python train.py --n_layer=8 --d_model=384 --n_head=12 --n_kv_head=12 --head_dim=32 --d_mlp=1536 --vocab_size=2048 --activation="squared_relu" --norm="rmsnorm" --norm_place="pre" --norm_eps=1e-05 --positions="rope" --rope_base=2530.0 --rope_fraction=1.0 --qk_norm=true --attn_scale=0.385 --bias="none" --tie_embeddings=false --parallel_block=false --extras=["capped logits"] --init="normal" --init_std_qkv=0.0174 --init_std_o=0.0 --init_std_up=0.0174 --init_std_down=0.0 --optimizer="adamw" --lr=0.00128 --lr_mult_up=0.851 --beta1=0.95 --beta2=0.99 --lr_head=0.00321 --warmup_steps=289 --schedule="wsd" --decay_fraction=0.895 --decay_shape="linear" --final_lr_fraction=0.0 --batch_tokens=[16384, 32768, 65536] --seq_len=256 --doc_mask=true --train_tokens=229300000 --steps=6645 --dataset="wikipedia_en"
MLP neurons of a small language model. Each row is named by its layer, matrix (up: input weights; down: output weights) and neuron, and shows model dimensions 0-127. Each number is 128 + 24 x the weight over its row's rms, rounded and kept within 0 to 255.
Before each neuron's rows is what it responds to, as a language model described it from the Wikipedia text at the highest values.

Responds to: Mid-word subword fragments
L4.up1525 [143 122 124  76 110 165 208  80 163 165 121 130 113 153 128 122 153 117 154 119 127 102 109 113 128  64 132 126 143 159 163  58 104  75  72 128  81 100  99 158 139  99  99 144 112 135 176 123 137 136 123 148 129 128 144 148 127 139 131 170 152 159  93 119 168 124 110 115  71  98 102 144 128 145 159 124 131 138 112 137 144 110 123 160 113 139 132 119 190 143 147 133 157 143  94 145 134 157 158 125 123 164 125 153 161 110 137  91 169 142 147  95  76  93 133 114 155 125  92 100 143 162 114 124 138 132 120 142]
L4.down1525 [124 141 179 130  65 123 156  94 110 126 127 120 164 161 107 134  97 105 147 131 142 169 123 122 121  80 104 113  95 140 123 104 155 118 176 127 137 158 116 155 163 153 104  88 161 138 118 103 127 139  69 124 135 126  93 130 117 106 126 115 105 135 114 106 121 148 154 179  94 133 115 134 109 137 149 142 122 112 111 134 155 102 123 157 121 130  87  92 137 142  88 131 118 137 173 119 111 203 128 115 122 165 162 115 133 117 175  93  72 143 108 113 114 109 140 185 126 121 151 148 128 112 143 113 115 154 106 121]

Responds to: Biography "was born"
L3.up11 [101 147 143 133 176 122 120 124 118 161 138 114 142 214  95 163 126 117 140 123 126  97 148 103 118 121 151 124  93 102  86 141 109  76 161 124 110 133 125  93 138 123 157  95 180 127 127 126 136 136 103 170 150 161 117 125 121 165 119 172 147 112 131 128 107  91 144 101 126 125 111 107 102 136 106 102  98 143 138 131 120 132 122 113 147 140  92 140 171 146 136 157 108 149 119 144 120 136 174 125  66 127 130 183 158 151 160  92 114 118 153 122 177 138 135 127 118 164 140 146 108 104 120 105 161 117 155 120]
L3.down11 [129  97 148 114 117 113 138 109 110 138 117  93 143 150 155 107 143 107 126  78 175 154  95 121 151 106  94 128 181  84 145  94 144 151  65 172  96 113 121 127 144 136 130 131 104 116 116 139 134  99 116 140 117 138 105 186 128 129 122 126 127 133 135 139  94 147  79 133 169 154 121 118 121 100 117 129 161 171 122 160 147 109 128 206 130 147 147 108 218 127  94 138 154 151  95 134 108 147 142  86 111 122 152 115 133 117 119 185 143 117 122 151 157  96 143 121 146  85 136 109 149 149 136 116 115 130 131 168]

Responds to: Auxiliary and possessive function words
L3.up628 [132 160 112  96 129 116 119 123 124 123 141 159 101 131 105 118 126 177 130 132 115 137 119 134 136 109 142 180 103 107 107 119 113  99 125  94 106 113  83 121 161 113 132 144 119 110 135 130 208 134 135 114 124 105 143 133 135 144 166 143 111  97 132 140 116  50 140 130 141  98 127 155 138 142 144 133  97 139 127 137 150 120 147 101 147 121  88 110 103 103 121 119 116  98 116 164 159 105 101 105  78 182 125 143 122  79 114 152 149 146 149 127 106 168 125 117 109 121 156 152 112 155 117 176 164 136 122 102]
L3.down628 [146 181 114 108 109 137  90 166 136 120 122 131  91 121 114 112 154 144 134 100  81 155 130 170 133 131 161 146  92 100 123 157 121 104 142 126 122 123 122 107 123 162  84 146 125 149 172 142 151 162 164 121 131 125 123 134 127 132 115 163 119 150 156 127 143 110 146 126  94 131 153 123 188 107 144 172 153 108 109 135  62 145 111  98 151 112 131 140 144 154 113 136 117 121 112 160 148 131 122 125 113 111 112 137 115 107 100  91 146 124 153 157 140 152 137 149 130 110 106 155 167  85 127 158 157 142 134  97]

Responds to: Low and degree words
L4.up720 [124  95 152 146 145 104 114 137  88 139 133 144 117 110 138 111 145 133 142 140 152 120 138 157 100 108 157 104 119 109 143 114 100  95 107  75 143 167 126 107 178 108 160 124 135 139 154 131 123 107 147 106 125 141 158 200 172 139 111 155 114 130  84 149  96 156 143 116 129  94 143 138 116 128 121 116 121 129 180 126  97 114 126 131 132 144 131 153 172 102  97 141 117 101 134 116 140 150 120 146 104 157  92 113 158 143 109 142 125 164 162 122 162  97 118 143 160 132  80 114 144 169 152 144 161 139 128 134]
L4.down720 [135 145 115 122  90  94 143 159 139 131  93 119 126 116 146 162 159 147  99  96 181 113 124 152 153 121 137 117 175 112 105 138 121 166 136 130 146 134 128 158  93 114 111 134 121 119 142 107 120 114 137 126 138 177 132 147 122 139 182 128 102 117 125 144 178 115 121 130 151 125 121 152 122 107  90 109 163 112 103 140 116  99  78 101 138  97 121 109 118 139 115 150 147 152  96 151 156  90 161 143 161 116 111 120  96 117 139 120  85 134  72 130 103 124 153 121  80 125 151 137 170 140 139 135 129 139 142 158]

Responds to: Born and common word endings
L4.up526 [104 103 103 120 151 126 125 111 105 161 152 128 128 163 101 112 148 110 154 191 152 123 155 161 146 134 114 161 124  84 127 114 150  97 116 131 153 125  77 139 125 117 129 102 131  75 114 135 133  86 147 117 119 154 112 160 127 143 163 174 135 125 138 109 101 135 118 163 130 140 140  94 107 131 134 129 126 176 163 125 148  94 181 103 134 169 131 136 175 127 158 152  88 136 118 122  94 127 159  97 101 119 100 141 157 120 153 120 119  82 160 128 138 123 124  97 122 117 115 199 131 137 156 107 128 145 132 119]
L4.down526 [143 105 145 113 176 119 139 105 124 122 126 153 152 130 168 153  82 137 109 166  78 131 118 116 121 132 116 130 133  76 127 150 161 121  86 151  77 125 108 169 175  93 113  88 148 136 113 118 131  90 129 118 100 123 137 136 105 133 119  91 106 152 152 121 133 154 165 150 200 130 127  99 108  94 132 145 129 151 148 128 185 146  98 167 115 153 147 124 136 139 175 127 106 172 171 125 118 145 145 104 130  85 168 109 128 133 116 140 126 152 122 148 122 132 135 146 142  95 130 105  92  94 156  96 161 177 145 128]

Responds to: High and other word-starts
L3.up648 [130 107 122 164 155 115 120 144 112 149 136 167 146 171 127 142 131 153 127 136 145 137 144 166 153 127 121 117 127 124 103 139 132 107  97 120 162 114 144 145 128 129 109 128 173 133 130  95 139 123 144 139 169 134 161 115 149 172 147 115  87 127 142 104 133 107 158 167 164 136 126 143 165 131 112 149 119 115 160 132 112 125 147 146 141 178 138  91 151 173 134 148 130  96 125 135 132 156  72  85 134 126 104 154 146 102 122 128 143 146 151 131 163 123 156 161 157 110 113 140 114 140 125 161 124 108 154 140]
L3.down648 [ 88  93 147 141 159 130  93  95 147 112 104 103 146 102 143 103 109 117 125 147 152 114 182 141 126 151  94  92 144 137 125 175 120 103 158 127 158 114 124 134 140 127 129 131 168  82  97 114 145 112 130 149 111 124 124 103 116 124 127 112 106 184 125 107 128 142 139 105 101 139 108 131 127 134  93 154 128 106 115 132 127 124 137 160 141 157 145 147 108 152  95 148 116 126 135 138 138 165 132 136 127  98 141 103 114 147 110 112 135  99  88 140 141 123 104 160 169 153 156 116 151 159 109  93 117 177 164 127]

Responds to: Mid-word "ri" fragment
L2.up87 [143 135 145  56 164 118 157 133 114 125 152 153 139 133 111 137 136 148 124 138 113 121  88 167 154 124 144 123 138 124 144 145 127 121 105 126 121  61 135 148 160 137 122 120 135 140 123 133 161 134 199 127 160 146 106 130 164 161 117 181 134  98 117 114 129  85 104 126 141  69  85 123 130 106 135 136 145 142 138 150 153 168 134 110 167 137 134 141 119 132 168 127 122 130 110 157 119  86  72 114  77 120 100 148 165  96 119  99 138 163 155  94 102 157 171 143 137  99  72 119 115 142 132 167 145 118 132 143]
L2.down87 [151 126 111 144 121 124 151  85 134 164 160 142 133 143  98 125  99 183 122  97 116 123 115 127 130 124 105 112 152  91 140  93 153 103 154 125 137 113 137 104 161 104 173 114 138 164 152 108 148  65 149  75 166  44 167 153 125 125  76 137  84 101 113  74 135 108 123 148 182 146 141 146 165 114 112 121 132 150 107  92 170 103 128 113 152 116  72  80 197 134 156 142 113 125 159 115 118 150  95 141 105 129 149 132 120 156 120 110 133  94 147  93 126 180 135 167  95  93 115 109 140 125 120 138 137 112 117 156]

Responds to: Existential verb after "There"
L4.up618 [150 129 125 145 137 132 152 119  97  89 171 159 119 112 138 125 118 106 123 110 181 143 120 101 112 138 127 111  91 117 133 137 157 132  78 112 157 109 121 102 117 105 166 106 150 125 122 110 170  98 124 113 119 121 141 148 140 126  98 146 113 131 141 126 173  99 148  84  98  74 107 120 129 133 132 131 155 118 147 146 135  79  86 110 135 117  99 136  92 174 133 139 127 112 125 139 146  82 103 150  88 164 133 162 116 126  78 166 117 177 152 132 114 155 163 105 124 141 119 133 182 125 124 178 133 170 124 159]
L4.down618 [124 120 102  95 169 138 140 145 147 136 112 106 108 122 135 135 120 149 161 144 125  74 115 154 194 130 126 101 162 113 139 117 116  77 117 126 112 134 115 126 160 118 150 123  97 118 124 118  90 125 164 159 139 108 121 119  98 165 112 146  80 116 135 149 143  92 108 132 169 125 101 112 130 123 165 104 134  68 107 122 129  96 111 134 156 132 118 147 171 118 125  99 114 109  97 131 114 145 121 112  83 128 129 106 188 117  80 102 118 120 148 110 138 145 121 137 118 102 118 115  78 121  97 137 153 104 145  79]

Responds to: Mid-word consonant fragments
L3.up1426 [136 135 142 139 111 153 155 128 100 124 125  97  78 157 119 121 148 122 166 131 107  98 114 111 136 176 132 161 144 116 119  72 122 118  96 168 103 129 107 149 156  80 150 112 115 105 177 103 128 129 119 124  90 125 108 188  91 107 130 134 151 111 112 150 123 112  90 110 105 127 128  79 152 135 122 123  88 143 117 134 149 150 139 146 133 125 147 125 178 115 154 143 127 134 105 145 157 121 126 120 118 152 132 173 140 114 139 147 143 141 110  72 131 122 128  70 150 149 157 108 149 130  78 123 125 108 113 155]
L3.down1426 [132 131 128  93 154 123 130 104 123 110 103 133 138 132 118 116 146  94 196 132 117 130 106 158  99  85 126 129 120 130 132 116 104 165 160 135 167 132 142 172 118 180  75 149 128 111 106 120 141 164  99 128 152 113 126 103 100 117 113  94 131 123 104 112 153 150 138 108 139 101 107 148 132 111 154 101 117 150 151 123 125 130  74 127 139 135  98 120 148 121 132 113 108  62 177 183 156 149 146  90 108 173 138 120 176 150 160 142 116 109 138 108 129 101 121 157 128 128 152 168 166 123 103 133 143 124 137 105]

Responds to: Word-final suffix pieces
L2.up1468 [119  70 155 109 106 148 153 112 126 112 109 137 113 160 137 143 125 169 142 105 112 131 136 124 128 122 147 139 160 116 135 139 166  65 125 125 127 125 117 121 116 137 151  95  50 135 182  82 151 126 130 166 140 154  92 130 100 128  99 162 137 102  87 131 131 120 121 193 105 132 103 121 180 153 127 126 136 155 122 120 158 150 153 103 152 142 133 127 134 127 108 132 141  96 120 103 106 134 177 129 116  96 129 136 116 106 148  88 123 166 100 122  82 139 134 134 127  96  64 149 124 133 143 118 152 192 150 125]
L2.down1468 [124 154 100 138 133 167 117 162 141 148  92  99 124 116 119 120 148 150 133 104  85 159  75 159 122 153 132  84 131 123 112 150 160 129 163 171 163 152  96 115 138 108 108 140 114 108 124 133 125 131 153 122 106 182 131 131 131 126 123 109 110 140 108 140 164 102 159 150 115 165 124 117 144 166 131 127 154 105 174 106 112 120 139 136 100 144 119 152 109 132 141 106 138 133 115  99 163 146 122 141 109  95  92 117 151 121  69 142 161 105 146 142 125 120 124 149 118 122  88 130  93 186 112 132 114 100  89 175]